From a checkpoint of a small transformer trained on Wikipedia.
Size: 9 layers, width 320, 10 heads of 32 (1 for keys and values), MLP 1280 GELU.
Training: a variant of Muon for these matrices, 466M tokens, 14228 steps.
MLP neurons of a small language model. Each row is named by its layer, matrix (up: input weights) and neuron, and shows model dimensions 128-223. Each number is 128 + 24 x the weight over its row's rms, rounded and kept within 0 to 255. Numbers have three digits each.
After each neuron's rows, "fires on" lists the tokens most often at its 100 highest values on Wikipedia text that the model never trained on.

L2.up121:164133102127113121104157157132134098124182104133138110110105163182116174139146119187102140146103084099130127116099143126154151109162123149122077127139125117103148168156119098163134145137135130120152142151123126151152132091132140095118163084119135133138124130152116141141121129126092153105
fires on: "in", "an", "so", "pa", "A", "al"

L2.up412:141104105146104140153163129120138116148111150124114113116101113142126116164124108146112110116121160099129106158138128111136152131134148119133104127147124186119177107147109111114144124121120109174098141100099159134132095158124154161076162106118107179160083142100125099093110143117157124088
fires on: "r", "d", "iss", "i", "on", "un"

L2.up518:153115130148109120101133130137141117147114107118116099114144133167119110094090118095109147118159166126136130124164124112098151133147121177118140133165111072145106130092153142143115167129130132136130159135151112158139071158116097118128132141109099105121158148124124145123145090109131150099
fires on: "a", "es", "ra", "er", "ition", "ti"

L2.up8:123114189145116095115103126151085146105123159111115111141080150146139130114145122178099182118133137097128126103101139170101172102163161113120131087111115152163128110124121144127136116118084165105090081157188101106115103079107110113081134082093152110103140141144093166090145092116149153136
fires on: " for", " in", "a", "i", "n"

L5.up543:114145144122107072159141107116117105165110118105151133084107121109098170139140160142113130138122125112124121142131131122125180124113187112097109181138140133089124127149126151104154094128108123147123086179122103104130147151121139101121134148141121111132123089120177132153130096171134103129
fires on: "=", " member", "na", "s", " |", "rap"

L5.up137:143108109116126104102106128139136148125119165109115114127133111110117127112121125105131096100127156133170107123101154153154063148104152155148140143174166090149080139157152117104153134091173155084116127166161148182074135126106096143138115129106140119138135131133153146128093134141115102144
fires on: "\"", " (", " L", "G"

L2.up473:126122129125094156152116153150079134141157101134105132115115126095150134103127161123110178143140136147141115168119145178177107160100137090139099103069135179090115129171149160125097106121154102136134157132122156161160107166131117128143128094198152151147137148121135118083124122133174171097
fires on: "-", "–", " |", "sch"

L2.up616:190120164085143138142122105138142104155091117132128138161101094117131116124144127131098143143159125145133111151109096099072124106119116126102124131122127109165105150119117165080131142091158086111142116107158111130084150100097090138118107112156114161100127065115095105133117156112156187082
fires on: " al", "Al", "ó"

L2.up1272:117177136103125058168128130132179112139125166097147113133099084167148107117106092125149160115105121124136115180154156107131121114118083125142143123135139146092134158143151101154144134145169109111101123129124134129154083125101124136142116126149100133141129155094108145112130117136148152128
fires on: " more", "ev", "w", "et", "en", "hl"

L2.up903:131072168110135111129133089128124131138182122146108138069081149118124139148171152133134139176098133087118157144118068115124135168098152163110127152125159134098092161092160097106124141130105094148081101169146119111132107178139136114133136107120124128122155177117109159117151104136191105150
fires on: "-", "oma", "o", "ro", "one"

L2.up609:169127131128103142163138127093133100170136111176115108111148097147128132138162105092130120186125116173162097129166115118134144149118122136114128156134173112148098176088122115109102109111138172174175110116123178140159113138125069112083119144101103108145135130135152172105135101112082107093
fires on: "n", "'", "can", "an", "ian", "ic"

L5.up1151:155123120111105131103129152155150073115106185107126150123165134110131139144156124097130101106127116113160131129146116152146104116164112119098109094132125125102124152123131119124135097111165106132125150195143084140122124140122140110177117114124135124133181161090142140127131095105122084086
fires on: "\n ", "=", " de", " scored", " for", "/"

L2.up524:143118147148167132126109137111093118127104095145149137128069133120135115136143112153078140121154150148130141095164127123158077158120097086116123120143141125165148127107123134096150183105122109135076125162139113125129119126079128150096127110117128131129126132087151137135099138154124109130
fires on: "da", "c", "d", "ea", "ram", "la"

L2.up478:129105149157066165155139125124151176138139090107097134110154134139113162116102078118130147105107123106130105127124136131139128142090133137103119129139149131137126153112157141137178137079137126122153146127154083102123113105088133082157125145168150097161155157126099196112117116083117143085
fires on: " there", "on", "bil", " a", " no", "ta"

L2.up978:157107197165139134133141155137110097096145146140133104167133125108148110086148148120142099138152102146140147145143132147125116130170128163171126130137110118122134134096171088137164114132118126131097134094151189116097100052130108108152169113140140135113140135153143080129105128114103128108
fires on: "s", "ers", "ins", "rs", "ars", "ors"

L5.up1001:165097108113129126151100135136120143174102146149073118122150151123111126122138115091150127099096096118107148092126171094168124107145129071185146095109146126119130114127127122125113098114115140097112151151150103130093104122110114131091156120107125139078140128091119159119131127172161156137
fires on: "n", "en", "°", ")", " southern", "ou"

L2.up997:105133142100122148121094083131113121113172131145113107076123082163118141161133085114168133150157128156139120178147092119141181115139105107131135162129122086141138131133138128127120112091135089103144098131141122127121148148106105126148088125129157156154116136171108144112099151124138059131
fires on: "r", "l", "p", "m", "ua"

L5.up1152:158172112133116159131080117104135098155130133140152088171101153130083120181143155130132124110146125148141102154148125100102122113149110163133127109138162145141138105157110157121152144107128149144168135154114089173168122137094131110093122133173111119078075127085080117126147091149122114099
fires on: "\n", "Ind"

L2.up329:147160159103145155098131115168107166146136129144103152116138143109137115096139163119120125118144161152126151145139130124167131152143091140136172109157147145135114139151118103114150149102150103043138128099120093090126146132118139125129100151126073151130119138120144156098119099133123134114
fires on: ")", "s", "ust", "ert", "der", "le"

L5.up597:117130159160148155106123077085116132137108099113120108109138118118169104120104129088132110117121149093103151159163105121117094125114099103106128134130152107142084127109168120113183137156137142146131109118133099161154104114141138139131161087109118139126124147123186131167112135128084150098
fires on: " a", " any", " can", " India", " under"

L2.up1092:150117161134125123157090118135091177163112122192148137142158168174108114147118145095114138110148138129127139125128182141131092126129136150180120117103138146116096172158137147131139119112132148188111114104138099148087086090119155108106146123142145089109125140161159144074133148103091116127
fires on: "y", " water", "ng", "gan"

L2.up661:139146138070149096149118150115138146083148117154140108137153141105120088130129075107135160115115125093162149091147121141109176120144155121121138099099148128112116139115146082134145159107161122124101094156116110151148145109138149110160132114106147110157093156138123132108111126160105114150
fires on: "\"", " |", " in", " h", " under"

L2.up967:107111129146135164175134146147134141086119111131136100098117161138129130122144107127138129153143126072158162107164162131180150140163133113141139138149108165109146137142089137137119160100148158089154161148133121117100114115110131132103140141160105153124169137071151093102116108116105137150
fires on: "a", "l", ".", "ba", "y", "ul"

L2.up25:136113125098142121125101091166111125131072127148135125134140124115151118119133095123130108101144146127128166176144102125117150152146179120092096126155147148066116094147150156112146146119161095145112124128109130109151112087141165077130108095088123098116081129153102126115117115086152112155
fires on: " of", "er", "d", "w", "name", " use"

L2.up837:117148125125128149134149086124162108100138113137116132161147143152117156127107140139043114157158063114111136110112137134130139126124146134138133117118152125116118102154123125162151150135146128124097150176161166148122127142092132150085121152142150125141067092127152130136076138130115122116
fires on: "W", "\"", " of", "ra", "vis"

L5.up874:092100138124120132111164119143103128103134149134166137135125111143168079127156137187131168184111098089123138121147089135131157175181110119152154105139107126113122156144137155152131133095099121132101114155153085125136098123108127143106122110117128129123106135147128143083112149089142134113
fires on: "r", "v", "vi", "our", "m", "lie"

L2.up468:117139153114110087149137128112119086120146131125102136180112113126105109127116098114183089100098139134114138147136140186154121138138139170150107145159103145167164137153109129130145129132133196108149104164094134124143143147124157136095168138179107139150104137124181102127136089115141126083
fires on: "ing", "ment", "t", "ent", "cing", "ation"

L5.up582:137122136121099119142178124141114140134120135163142126123149128155125167119158133122083106131109105129140093131143141112145125123098115146145115140118150186137138136148079127084136101098138129088141144167146169171146125101122089150130119098122137125106135158134124147169176102180125126114
fires on: "\n", " in", " mi", " m", " |"

L2.up620:134165139176149157170123130109147148166125135122133125106104097105124158146128125116112140123161146114104166130160103147136070133138129128110112131156138079134171116136113127097122133094131121130125148163136124132077133128134139123144164134165115126103151153099141136130094189109097119134
fires on: ".", "z", "h", "ille", "ey", "l"

L5.up290:129138111063099093114156150135148072141104108104084126104142176143102128101128151158130124136093098111163114109105143117160099125093122108117134134120175141095123109111160137106149089107145133136153155109086134132155154140146163151113121141110121101147140099170111152104150128107131105131
fires on: " up", "-", " be", "ho", "ca", " down"